{"num_hidden_layers": 15, "hidden_size": 256, "num_attention_heads": 8, "num_key_value_heads": 8, "head_dim": 32, "intermediate_size": 704, "vocab_size": 6223, "hidden_act": "swiglu", "norm": "rmsnorm", "norm_place": "pre", "norm_eps": 1e-05, "positions": "rope", "rope_theta": 10000.0, "rope_fraction": 1.0, "qk_norm": false, "attn_scale": 0.177, "bias": "qkv", "tie_word_embeddings": false, "parallel_block": false, "init": "uniform", "init_std_qkv": 0.03, "init_std_o": 0.00549, "init_std_up": 0.03, "init_std_down": 0.00331, "init_out_by_depth": true, "optimizer": "muon_variant", "learning_rate": 0.00808, "lr_mult_down": 1.5, "beta1": 0.95, "lr_head": 0.00447, "warmup_steps": 200, "schedule": "wsd", "decay_fraction": 0.295, "decay_shape": "linear", "final_lr_fraction": 0.0, "batch_tokens": 32768, "max_seq_len": 512, "doc_mask": true, "train_tokens": 266600000, "max_steps": 8136, "dataset": "wikipedia_en"}
MLP neurons of a small language model. Each row is named by its layer, matrix (gate and up: input weights; down: output weights) and neuron, and shows model dimensions 112-239. Each number is 200 + 20 x the weight over its row's rms, rounded and kept within 0 to 999. A neuron's up and down rows have the sign that makes its largest values positive.
After each neuron's rows, "raises" lists the tokens whose logits its output raises most directly, leaving later layers aside.

L12.gate473,236,176,183,183,176,183,221,192,194,204,212,244,229,213,203,194,178,237,217,224,186,217,232,204,207,161,242,214,188,226,174,222,189,200,239,195,213,238,197,254,208,241,185,217,179,210,226,180,184,222,199,205,220,209,193,197,207,216,205,180,223,213,177,195,216,198,188,179,210,190,183,178,187,194,193,192,230,224,189,223,227,206,192,208,184,200,204,187,227,194,202,188,213,196,166,177,190,240,183,209,206,237,225,188,229,206,198,234,194,181,204,194,224,206,226,238,232,201,208,206,218,247,211,206,214,202,222,230
L12.up473,209,212,173,198,190,199,207,170,199,200,167,234,231,248,182,208,177,231,184,220,208,179,185,216,218,200,188,203,188,194,203,215,204,205,205,190,213,204,224,216,182,258,235,211,185,235,185,206,226,184,160,199,181,202,214,199,214,164,235,194,187,188,209,192,218,175,198,233,192,180,190,206,203,187,199,203,195,208,202,199,221,228,202,243,202,191,192,199,190,188,200,169,190,192,173,219,212,186,194,241,202,197,187,177,217,202,166,198,198,210,202,203,221,219,201,230,178,210,223,185,220,227,167,197,192,193,212,176
L12.down473,181,237,161,189,203,187,204,225,195,208,202,207,209,194,220,175,212,207,204,181,162,222,223,211,240,177,239,219,178,208,165,220,205,201,186,218,208,228,207,183,187,168,195,205,256,224,219,173,205,217,191,207,195,224,165,178,210,195,210,195,228,191,170,200,208,185,185,177,192,200,199,190,222,228,173,206,207,214,179,173,199,211,148,184,200,200,195,182,245,184,220,179,203,202,211,168,190,221,182,220,205,187,215,179,219,195,208,215,191,231,223,173,214,204,217,216,239,187,193,215,200,215,209,212,191,185,194,221
raises: "I ", "me ", "We ", "If ", "["

L11.gate411,229,173,191,234,209,182,204,186,227,229,213,202,199,209,221,221,195,224,212,193,211,198,189,211,188,186,205,196,217,195,200,206,187,231,197,193,210,175,202,175,183,196,193,203,219,177,219,171,165,191,261,208,210,210,194,199,165,210,234,226,200,166,213,197,174,146,190,184,224,187,160,196,203,205,175,206,203,186,199,207,232,195,207,182,202,182,185,172,179,223,174,214,209,193,209,163,212,202,184,192,200,186,185,157,200,198,199,203,181,169,198,185,228,223,245,190,201,204,203,242,197,230,209,217,169,204,203,219
L11.up411,175,219,187,187,206,179,213,193,202,212,230,207,207,198,204,191,185,189,182,234,182,189,220,183,179,181,229,154,198,185,215,188,220,190,208,183,149,207,212,226,167,199,191,210,208,211,228,188,157,172,164,220,192,192,160,183,185,189,219,196,162,197,184,195,194,177,181,180,211,213,211,227,210,171,170,218,224,187,209,217,236,190,181,168,174,185,177,199,199,174,202,198,206,231,188,183,228,195,235,199,198,210,202,189,175,192,186,194,202,218,203,213,202,214,171,188,206,182,156,235,209,207,169,174,182,245,223,221
L11.down411,200,225,175,189,231,189,129,166,205,214,203,218,211,195,228,178,192,204,187,178,227,211,210,178,182,214,208,170,199,184,179,165,233,212,228,202,195,234,190,195,187,195,159,160,198,190,234,195,183,181,210,193,206,197,177,219,207,203,197,208,212,172,195,194,214,210,213,185,179,172,204,199,187,223,229,193,206,205,250,182,208,209,188,188,181,160,195,166,225,233,194,187,198,225,194,179,252,188,214,227,190,172,226,161,170,170,204,247,208,176,197,180,232,211,192,201,213,178,165,181,198,237,176,240,223,206,181,210
raises: "general ", "gener", "govern", "General ", "Governor "

L10.gate25,201,199,171,205,204,217,159,198,207,227,214,198,211,205,171,194,169,207,201,226,201,192,193,253,240,203,224,201,241,226,153,182,235,206,201,238,181,215,198,206,195,154,190,232,203,194,204,206,193,215,208,190,176,191,197,201,189,208,191,188,203,203,190,199,162,200,197,214,195,185,223,223,188,244,183,200,200,196,189,189,171,212,214,188,213,201,207,168,187,163,185,169,215,199,198,202,207,175,219,213,211,204,197,195,210,213,158,238,211,199,231,185,217,193,184,184,179,235,220,204,219,216,211,194,201,222,248,212
L10.up25,198,217,193,225,215,230,166,222,187,172,194,186,186,195,194,202,210,199,204,204,227,217,262,190,213,213,217,206,190,236,172,201,241,175,187,235,216,160,188,202,217,203,223,203,222,187,197,219,192,186,225,176,189,163,216,193,208,181,201,203,190,216,176,198,198,201,188,230,195,217,215,224,160,215,159,238,144,195,200,216,208,200,189,160,179,179,200,178,210,182,216,194,229,199,195,223,219,208,213,209,194,152,197,187,184,208,176,218,188,185,190,211,176,196,197,203,222,217,225,194,154,212,174,191,203,218,178,208
L10.down25,175,176,199,160,181,209,183,244,202,204,185,194,176,177,204,193,166,203,181,207,194,163,184,183,232,206,195,187,210,245,191,206,212,198,137,206,172,228,176,204,224,190,206,219,203,167,207,196,222,191,185,185,171,197,213,161,207,188,227,188,217,171,199,194,234,226,207,220,206,189,218,214,200,221,196,171,217,193,215,185,202,213,192,192,242,204,223,224,167,211,214,207,188,202,201,185,167,157,183,182,203,161,200,183,204,195,185,228,171,205,199,211,207,214,190,182,241,218,177,215,180,213,192,209,218,189,205,224
raises: "led ", "led", "ling ", "ler ", "le "

L11.gate564,186,171,216,191,203,218,174,186,206,180,175,191,184,195,175,171,211,226,238,208,164,214,215,217,203,228,208,225,207,186,192,221,204,144,200,217,212,227,190,153,208,234,196,158,210,179,237,172,214,222,210,213,216,149,238,189,181,211,185,192,195,202,227,188,217,204,184,180,211,182,197,188,179,193,159,223,207,212,207,214,228,174,231,228,184,204,230,202,190,188,214,208,194,220,196,194,208,194,230,216,216,199,202,207,208,230,205,245,212,189,205,209,223,196,214,163,187,220,202,195,200,176,193,233,196,217,240,230
L11.up564,171,178,234,174,222,166,221,202,195,228,199,203,176,206,198,178,202,180,191,182,174,196,236,210,184,217,191,181,182,222,213,189,212,171,207,215,220,215,204,169,188,239,223,218,220,178,224,189,184,224,228,186,183,140,165,191,190,192,165,201,211,207,190,210,201,186,189,197,214,203,191,187,185,210,194,209,189,204,219,204,210,214,203,182,225,179,207,202,202,177,180,222,190,170,211,162,233,203,231,226,223,184,215,210,202,225,179,222,195,154,214,212,215,180,212,218,183,194,194,225,215,188,199,182,227,200,205,210
L11.down564,228,217,196,187,204,194,194,248,237,214,242,197,191,201,177,195,184,219,227,193,206,184,191,225,192,194,201,217,175,195,224,211,153,186,171,194,223,222,211,175,242,186,211,181,211,176,223,191,181,219,182,222,244,202,201,220,210,186,188,191,220,212,161,195,201,210,172,218,216,218,201,187,167,200,172,218,188,174,210,195,233,166,205,180,207,175,173,201,168,228,212,194,210,201,194,196,199,203,178,188,243,211,176,213,214,187,216,192,170,172,193,196,189,203,199,185,223,191,171,230,215,176,146,174,200,202,198,207
raises: "times ", "times", "years ", "days ", "months "

L10.gate428,204,199,194,211,182,178,212,187,222,206,195,189,203,211,176,187,195,240,240,177,211,167,177,190,144,182,170,212,197,206,189,199,189,180,237,222,197,219,190,179,210,210,183,195,213,184,181,203,244,169,225,197,212,178,197,213,212,215,172,209,178,208,172,194,205,217,219,225,176,172,209,153,188,182,230,178,213,208,183,212,183,168,231,241,193,202,171,200,239,179,213,203,203,167,213,217,201,206,235,211,213,189,175,180,172,210,187,221,188,201,186,196,231,199,216,229,178,199,209,222,182,208,174,195,223,191,235,175
L10.up428,191,176,193,244,212,204,220,212,243,164,173,203,225,196,220,203,209,211,204,163,190,173,169,186,204,187,203,196,191,182,198,208,216,182,217,186,202,204,163,215,206,174,166,199,217,191,214,159,200,155,192,202,210,229,233,188,229,193,213,208,231,213,177,214,222,187,190,224,202,173,177,214,210,193,219,185,202,178,200,192,216,205,178,200,214,212,189,197,223,193,187,200,184,158,217,201,208,211,228,219,182,231,185,225,214,176,184,213,198,189,212,219,235,225,193,207,175,230,200,204,221,193,225,228,156,209,219,175
L10.down428,239,175,208,195,159,218,181,200,198,222,210,195,192,225,192,156,246,235,207,202,197,194,199,181,248,183,183,185,197,176,171,186,183,182,239,234,211,180,186,203,198,212,187,202,195,195,188,212,218,217,176,156,143,186,197,194,210,189,185,249,196,200,184,187,196,222,199,211,204,180,178,207,199,219,195,208,196,200,190,190,212,206,202,203,198,169,189,160,232,186,207,217,211,202,205,196,212,216,198,217,204,197,222,239,192,183,189,205,212,224,194,222,194,216,208,189,193,166,188,203,240,194,161,174,179,220,237,180
raises: "there ", "they ", "he ", "she ", "akes "

L12.gate288,212,188,234,172,185,207,226,174,199,196,194,224,234,204,161,204,158,148,178,167,184,200,197,190,217,237,207,235,217,203,188,216,197,174,195,225,196,229,192,200,220,164,175,205,208,150,215,195,229,213,228,249,259,202,199,215,207,222,195,221,220,218,174,215,226,233,187,199,183,197,212,176,202,210,192,196,208,169,213,189,204,185,219,187,189,201,185,221,203,212,204,202,201,168,208,217,184,222,197,185,194,233,176,186,201,193,180,216,232,204,203,208,222,185,202,191,221,207,199,176,156,178,206,184,192,188,200,229
L12.up288,182,195,167,166,217,176,207,219,205,212,226,197,203,168,209,196,199,158,210,175,203,190,220,209,206,213,197,190,207,159,203,196,183,158,186,201,176,242,195,196,222,217,169,202,230,193,189,188,233,187,178,196,186,190,174,170,208,201,212,200,176,205,203,230,250,238,167,215,218,217,204,241,204,190,191,215,202,198,228,207,197,214,217,194,184,189,202,186,180,218,199,219,175,160,191,219,223,207,226,153,194,188,201,180,193,184,189,208,217,224,202,227,211,174,210,209,186,191,225,174,210,213,180,195,206,214,201,192
L12.down288,192,197,202,168,200,202,252,211,184,192,170,215,213,226,179,183,207,259,204,220,215,223,215,202,218,201,167,202,214,191,191,187,185,207,220,182,182,187,228,157,216,192,201,199,176,178,246,219,211,184,206,184,204,199,173,205,177,214,201,196,182,185,217,182,205,205,202,210,193,194,217,199,206,212,187,195,233,182,211,194,227,224,201,216,177,195,192,179,209,182,225,214,249,161,169,199,236,201,218,222,203,193,203,227,227,194,184,210,181,178,236,236,204,193,212,212,185,189,192,199,204,198,190,151,214,194,217,212
raises: "some ", "this ", "another ", "these ", "longer "

L11.gate421,227,199,182,176,175,186,190,258,199,209,172,185,222,234,173,206,216,213,189,169,208,156,162,184,201,202,183,195,190,225,182,161,226,166,181,222,220,208,186,205,221,233,201,194,225,146,188,209,199,213,200,203,213,198,195,216,212,205,184,198,242,211,207,162,179,181,211,208,202,188,229,213,222,178,201,201,204,199,199,202,202,211,193,211,193,213,210,187,209,254,193,207,178,219,204,186,189,224,225,217,190,188,172,231,232,195,186,198,190,161,218,207,215,172,215,201,204,171,185,198,183,207,170,253,206,198,177,192
L11.up421,209,185,172,190,228,175,203,263,198,205,173,196,190,198,204,218,188,194,195,221,197,162,200,176,175,197,195,163,166,200,182,217,200,198,205,196,227,215,219,207,203,198,194,188,237,182,184,219,219,245,202,222,191,211,202,206,206,194,215,196,202,197,201,176,221,212,226,200,206,226,208,189,207,210,226,191,205,171,205,169,160,182,187,203,152,200,166,204,177,186,196,221,164,209,184,237,189,236,225,203,180,190,227,209,194,205,169,218,195,189,199,167,178,179,214,173,216,208,183,190,179,145,202,203,204,178,194,230
L11.down421,189,187,173,198,189,204,169,176,212,186,223,211,204,176,200,233,201,245,213,219,182,210,177,198,229,180,224,250,204,151,189,165,206,219,217,164,177,218,179,194,203,216,201,176,237,182,193,219,189,171,192,210,196,185,208,176,170,205,216,191,198,194,187,223,208,209,177,187,192,203,204,184,183,195,154,218,221,224,208,225,203,199,218,194,211,193,193,195,171,208,186,214,187,211,194,210,188,203,184,198,171,204,221,179,212,209,196,211,199,224,205,200,225,220,193,199,191,212,238,202,228,221,196,201,179,200,227,225
raises: "of ", "Of ", "for ", "behind ", "within "

L6.gate138,222,201,202,202,169,214,237,205,199,186,196,222,203,223,233,162,201,202,191,177,213,232,181,196,222,197,238,214,195,188,211,238,233,220,232,207,195,196,191,193,204,227,210,212,196,224,214,213,206,213,181,176,173,244,211,232,164,198,197,190,171,224,204,207,219,214,191,197,180,180,184,174,177,195,188,161,216,225,221,190,186,206,188,233,231,169,206,159,206,249,197,216,207,184,196,221,204,170,199,218,203,189,198,226,210,202,196,212,207,168,188,193,205,218,218,189,154,200,198,182,210,200,200,199,192,214,207,173
L6.up138,178,192,220,186,181,193,186,185,249,193,230,219,213,228,188,211,244,255,218,224,188,159,223,202,160,219,211,243,178,201,174,201,169,253,203,225,192,194,198,202,177,195,225,210,223,186,224,210,182,200,196,179,199,164,198,208,169,218,219,201,239,194,209,197,199,190,191,195,190,188,194,157,203,190,191,231,157,207,179,209,206,204,216,210,205,200,206,181,224,186,216,218,185,185,218,196,219,203,197,212,214,146,191,189,255,222,202,205,180,240,179,204,199,195,196,172,237,183,183,221,201,172,213,199,206,204,230,186
L6.down138,210,186,188,169,198,198,209,177,205,225,206,209,180,192,230,153,200,206,157,208,211,202,166,204,195,187,194,211,193,228,193,210,224,180,198,202,207,201,194,187,194,203,201,203,200,209,205,190,215,204,206,209,218,196,199,198,191,189,202,172,170,195,213,192,222,186,190,182,196,204,221,224,201,232,164,184,189,200,193,173,196,287,206,220,214,171,184,209,211,229,198,207,184,199,213,212,211,194,229,202,188,221,214,194,176,216,177,205,219,200,206,160,200,225,208,212,198,172,225,182,225,230,194,182,184,185,233,187
raises: "it ", "they ", "there ", "he ", "she "

L4.gate154,213,167,202,205,227,181,198,200,215,197,184,196,216,190,205,171,180,210,200,211,228,178,196,186,227,162,221,211,196,163,221,203,238,165,180,175,173,230,204,220,222,173,192,193,227,191,182,180,209,228,174,200,218,194,212,231,181,198,188,214,227,194,170,208,203,206,221,161,216,211,229,220,195,193,166,204,217,178,187,206,220,208,209,194,229,173,206,198,175,192,191,195,247,226,204,190,204,227,190,220,192,245,218,213,183,169,199,198,259,199,217,169,214,183,218,200,161,183,166,207,230,198,187,195,194,219,177,176
L4.up154,200,175,183,184,191,183,179,191,228,207,209,176,207,205,182,218,185,216,187,243,177,194,232,189,184,163,229,192,163,203,200,181,239,197,207,211,218,191,193,209,216,222,197,204,200,143,191,191,212,193,193,195,201,187,215,189,188,203,197,200,197,206,187,182,186,162,201,200,188,202,213,204,218,179,152,153,190,158,179,199,224,187,203,208,234,205,229,255,194,176,189,237,196,182,217,226,179,227,210,193,245,214,209,194,186,201,223,182,202,192,187,213,224,183,207,187,167,180,203,173,178,156,205,180,216,227,225,192
L4.down154,190,197,195,164,187,221,218,142,189,162,197,202,218,246,240,200,217,230,231,195,205,200,221,191,198,212,207,216,195,213,189,226,194,202,196,187,203,203,209,201,220,201,223,179,192,213,200,195,211,200,208,185,200,189,206,171,207,218,212,165,187,217,224,243,210,234,213,179,215,167,193,172,182,221,190,233,226,226,217,205,248,257,178,216,202,165,207,175,179,211,190,180,240,183,207,175,200,209,182,189,195,197,202,212,191,214,161,210,176,204,239,163,191,203,206,185,171,165,184,208,259,209,197,181,200,212,191,193
raises: "They ", "these ", "She ", "These ", "Her "

L11.gate644,214,215,182,198,200,210,168,244,211,214,195,187,193,237,215,199,185,171,181,189,205,195,200,228,199,198,215,196,167,212,193,230,234,194,222,213,208,195,230,183,182,206,198,156,168,206,190,226,206,179,233,213,203,167,187,187,223,206,218,215,139,208,189,175,226,214,173,199,233,189,180,177,201,193,221,199,192,203,187,190,234,204,197,205,173,188,172,213,184,193,211,262,163,181,238,176,209,208,219,204,184,210,209,236,234,180,166,239,191,205,186,195,208,192,207,205,207,195,215,187,183,190,228,188,221,215,185,193
L11.up644,226,214,183,205,163,181,219,165,180,204,235,199,204,201,205,192,205,192,222,197,197,229,219,177,205,204,198,226,201,183,193,173,171,194,203,238,190,214,214,193,194,182,193,191,191,207,196,216,206,196,173,200,189,186,225,200,170,214,191,164,216,213,234,216,220,213,181,239,229,217,176,177,173,193,227,203,217,196,222,207,212,170,192,238,207,184,194,211,166,205,227,178,176,186,180,228,205,189,208,189,190,225,215,196,217,192,181,209,229,241,187,212,208,203,207,166,174,183,196,190,206,185,198,188,233,219,197,179
L11.down644,230,204,202,160,187,230,206,186,183,173,186,194,194,202,203,190,177,171,174,187,221,191,202,220,204,210,215,192,221,197,219,214,219,188,212,193,178,168,192,177,177,187,194,187,216,217,214,217,186,195,221,193,215,181,199,181,231,152,226,193,191,183,227,157,160,201,208,220,187,199,219,225,208,200,201,210,180,198,207,183,197,135,213,210,194,195,188,184,200,210,220,173,253,182,227,185,208,219,201,232,172,181,184,210,210,184,217,170,208,176,228,179,218,224,190,208,180,229,205,171,232,175,205,153,202,173,179,218
raises: "include ", "make ", "go ", "allow ", "give "

L10.gate38,176,194,195,182,201,215,203,175,204,173,159,186,213,231,228,215,207,238,191,192,199,194,199,224,202,212,205,196,180,183,182,229,197,210,227,170,182,202,214,225,217,200,204,200,179,199,210,215,219,223,213,198,216,220,195,197,218,197,208,192,189,216,194,183,222,198,189,207,173,171,195,178,184,187,175,199,187,174,193,199,197,181,207,255,161,191,209,198,214,183,207,222,264,218,215,204,188,177,190,198,174,224,191,195,202,192,194,210,215,205,188,204,208,224,186,234,195,184,212,197,206,233,200,138,214,188,208,214
L10.up38,196,169,202,195,176,200,196,203,213,208,202,216,213,138,203,181,189,182,184,198,186,209,213,192,190,196,201,224,206,182,190,185,196,190,208,206,196,214,195,184,191,184,172,175,178,181,195,131,225,190,189,198,215,174,194,196,198,207,203,198,230,183,202,197,194,164,172,197,200,190,180,247,192,198,177,201,205,224,240,218,217,274,176,209,200,204,241,229,209,209,176,218,127,184,192,193,198,210,193,193,210,186,179,194,230,190,176,189,186,217,224,228,187,162,216,191,197,210,180,178,195,200,213,215,217,209,192,216
L10.down38,184,196,222,197,189,191,208,164,185,172,161,190,222,246,196,221,191,251,192,188,199,191,214,214,186,210,196,208,194,193,204,205,178,206,187,187,222,198,212,213,196,199,199,245,182,217,202,225,213,206,213,203,210,213,198,207,221,168,168,186,196,194,197,221,240,217,213,201,179,226,198,178,204,187,185,201,190,181,180,199,212,197,226,233,224,174,193,196,224,191,211,217,278,181,192,182,208,171,186,214,209,191,159,207,190,219,217,204,205,181,214,195,217,211,174,195,231,177,213,185,214,217,183,181,203,175,200,239
raises: "their ", "the ", "some ", "this ", "how "

L11.gate494,196,197,222,203,203,240,213,194,212,218,238,177,222,191,197,211,202,204,202,199,205,194,214,212,206,207,177,208,219,196,209,199,202,231,222,224,198,214,224,213,228,206,199,227,227,230,201,184,190,231,178,205,193,189,177,233,190,235,205,199,200,205,193,212,194,187,235,176,223,195,194,232,189,174,186,181,191,175,193,192,234,183,188,203,177,175,181,202,189,222,176,197,216,187,199,169,193,201,193,188,204,205,157,211,192,210,179,222,208,189,214,195,188,192,227,243,203,211,192,213,185,215,190,226,209,219,213,221
L11.up494,204,180,166,206,169,192,194,211,191,223,233,212,192,192,209,228,233,188,151,182,216,166,209,200,208,234,227,146,227,182,186,217,214,198,211,205,203,179,202,174,187,205,244,241,194,210,208,195,193,213,199,202,220,190,218,185,168,212,224,174,192,199,218,208,219,196,221,164,216,237,181,224,164,168,201,220,180,207,232,209,191,214,174,157,195,233,185,217,176,218,194,200,189,186,219,201,204,183,211,223,203,212,213,239,182,195,199,180,234,208,202,190,188,215,210,202,230,182,165,220,236,215,220,214,200,180,159,203
L11.down494,200,175,186,215,185,182,214,203,215,185,222,212,185,176,203,198,197,172,224,190,214,204,185,184,203,203,181,205,218,206,211,146,197,172,227,230,193,222,207,229,235,196,180,195,211,214,233,166,190,205,162,184,226,184,158,190,231,189,212,199,183,221,161,219,198,183,229,193,209,192,207,191,210,202,204,195,210,174,188,203,169,180,170,218,205,195,188,221,154,177,200,222,215,196,183,236,213,192,193,161,250,195,201,206,165,208,237,195,219,163,206,155,167,191,203,204,202,183,198,182,235,217,216,188,222,201,215,181
raises: "times", "times ", "India ", "India", "power"

L9.gate595,205,222,170,196,208,193,227,194,195,196,177,248,231,239,182,216,199,177,162,220,193,208,194,163,161,197,193,206,215,199,169,210,201,162,219,214,148,222,171,186,168,203,207,217,176,224,169,226,213,180,178,212,195,182,196,189,218,185,177,182,212,220,195,200,222,210,205,220,204,179,197,218,210,181,221,186,201,217,195,162,188,214,209,201,236,222,212,198,205,212,203,244,197,189,190,174,211,206,261,199,216,208,225,218,212,217,174,187,170,181,161,188,203,211,219,237,179,201,211,207,215,254,222,212,207,203,189,186
L9.up595,207,197,193,181,203,200,240,172,201,185,184,220,218,190,184,237,223,201,221,184,188,217,219,182,207,207,224,187,219,222,171,240,200,250,209,219,182,174,214,181,180,229,226,176,190,183,187,214,206,186,190,208,200,191,215,169,189,168,210,205,163,194,214,181,194,185,214,220,204,199,158,210,227,208,178,211,198,236,177,167,211,192,188,194,257,228,202,204,194,160,185,209,190,226,218,205,203,195,251,181,216,237,224,243,198,191,212,228,188,193,166,194,199,194,164,184,199,187,191,210,201,223,198,196,169,211,203,186
L9.down595,213,185,192,210,198,146,202,195,195,189,216,211,201,206,173,206,179,222,210,195,210,201,237,174,198,194,169,261,218,224,164,223,176,221,195,183,207,195,209,217,148,214,150,203,193,196,174,179,238,195,172,198,191,179,189,208,208,196,166,190,239,188,166,204,215,198,204,213,202,174,207,193,209,208,224,185,210,252,210,201,217,229,181,226,209,224,230,153,199,214,175,242,209,211,168,208,222,195,209,203,233,188,209,196,230,226,184,204,171,190,194,200,189,242,191,221,162,206,202,161,195,199,195,234,224,184,195,183
raises: "father ", "mother ", "father", "mother", "daughter "

L11.gate373,208,185,211,180,160,192,205,213,221,181,164,204,206,247,191,205,143,214,224,138,173,201,159,212,156,209,211,223,192,232,214,230,223,184,178,166,199,176,220,208,208,206,172,218,200,206,210,213,197,220,212,188,183,179,200,168,218,234,221,190,186,212,187,206,215,195,205,193,169,187,175,161,176,173,193,218,190,184,177,223,198,216,203,143,239,227,205,199,181,177,229,208,208,199,224,197,204,223,191,224,201,183,191,217,223,196,231,204,196,228,187,222,213,209,239,210,205,190,224,194,231,183,168,209,201,213,197,183
L11.up373,244,169,193,200,192,221,192,204,213,193,205,211,177,204,208,206,160,209,149,187,186,212,175,233,194,200,215,181,212,183,219,215,186,189,183,191,232,204,193,202,190,232,202,218,214,216,223,204,180,198,186,216,205,206,157,190,199,241,214,225,177,205,213,185,186,192,184,213,185,201,185,190,187,218,222,220,179,212,192,181,206,207,209,193,197,212,215,128,215,209,194,183,227,184,194,207,218,183,197,222,223,209,244,184,200,195,195,200,222,192,215,192,158,198,215,203,181,207,182,204,201,215,210,170,246,194,176,193
L11.down373,240,190,168,210,197,165,184,194,173,169,214,193,148,229,160,183,185,193,199,176,185,181,216,186,211,206,229,194,175,229,208,192,193,184,174,184,204,171,178,229,193,196,198,177,213,182,172,207,216,208,173,173,165,166,184,162,182,205,199,204,203,240,195,191,188,163,209,193,192,181,186,199,205,191,229,202,220,191,202,201,188,280,170,186,212,169,199,195,225,207,233,194,205,203,207,181,206,213,175,189,202,172,193,200,209,176,234,202,175,168,183,189,189,211,193,224,187,187,222,226,222,202,184,236,209,205,175,190
raises: "November ", "September ", "February ", "August ", "December "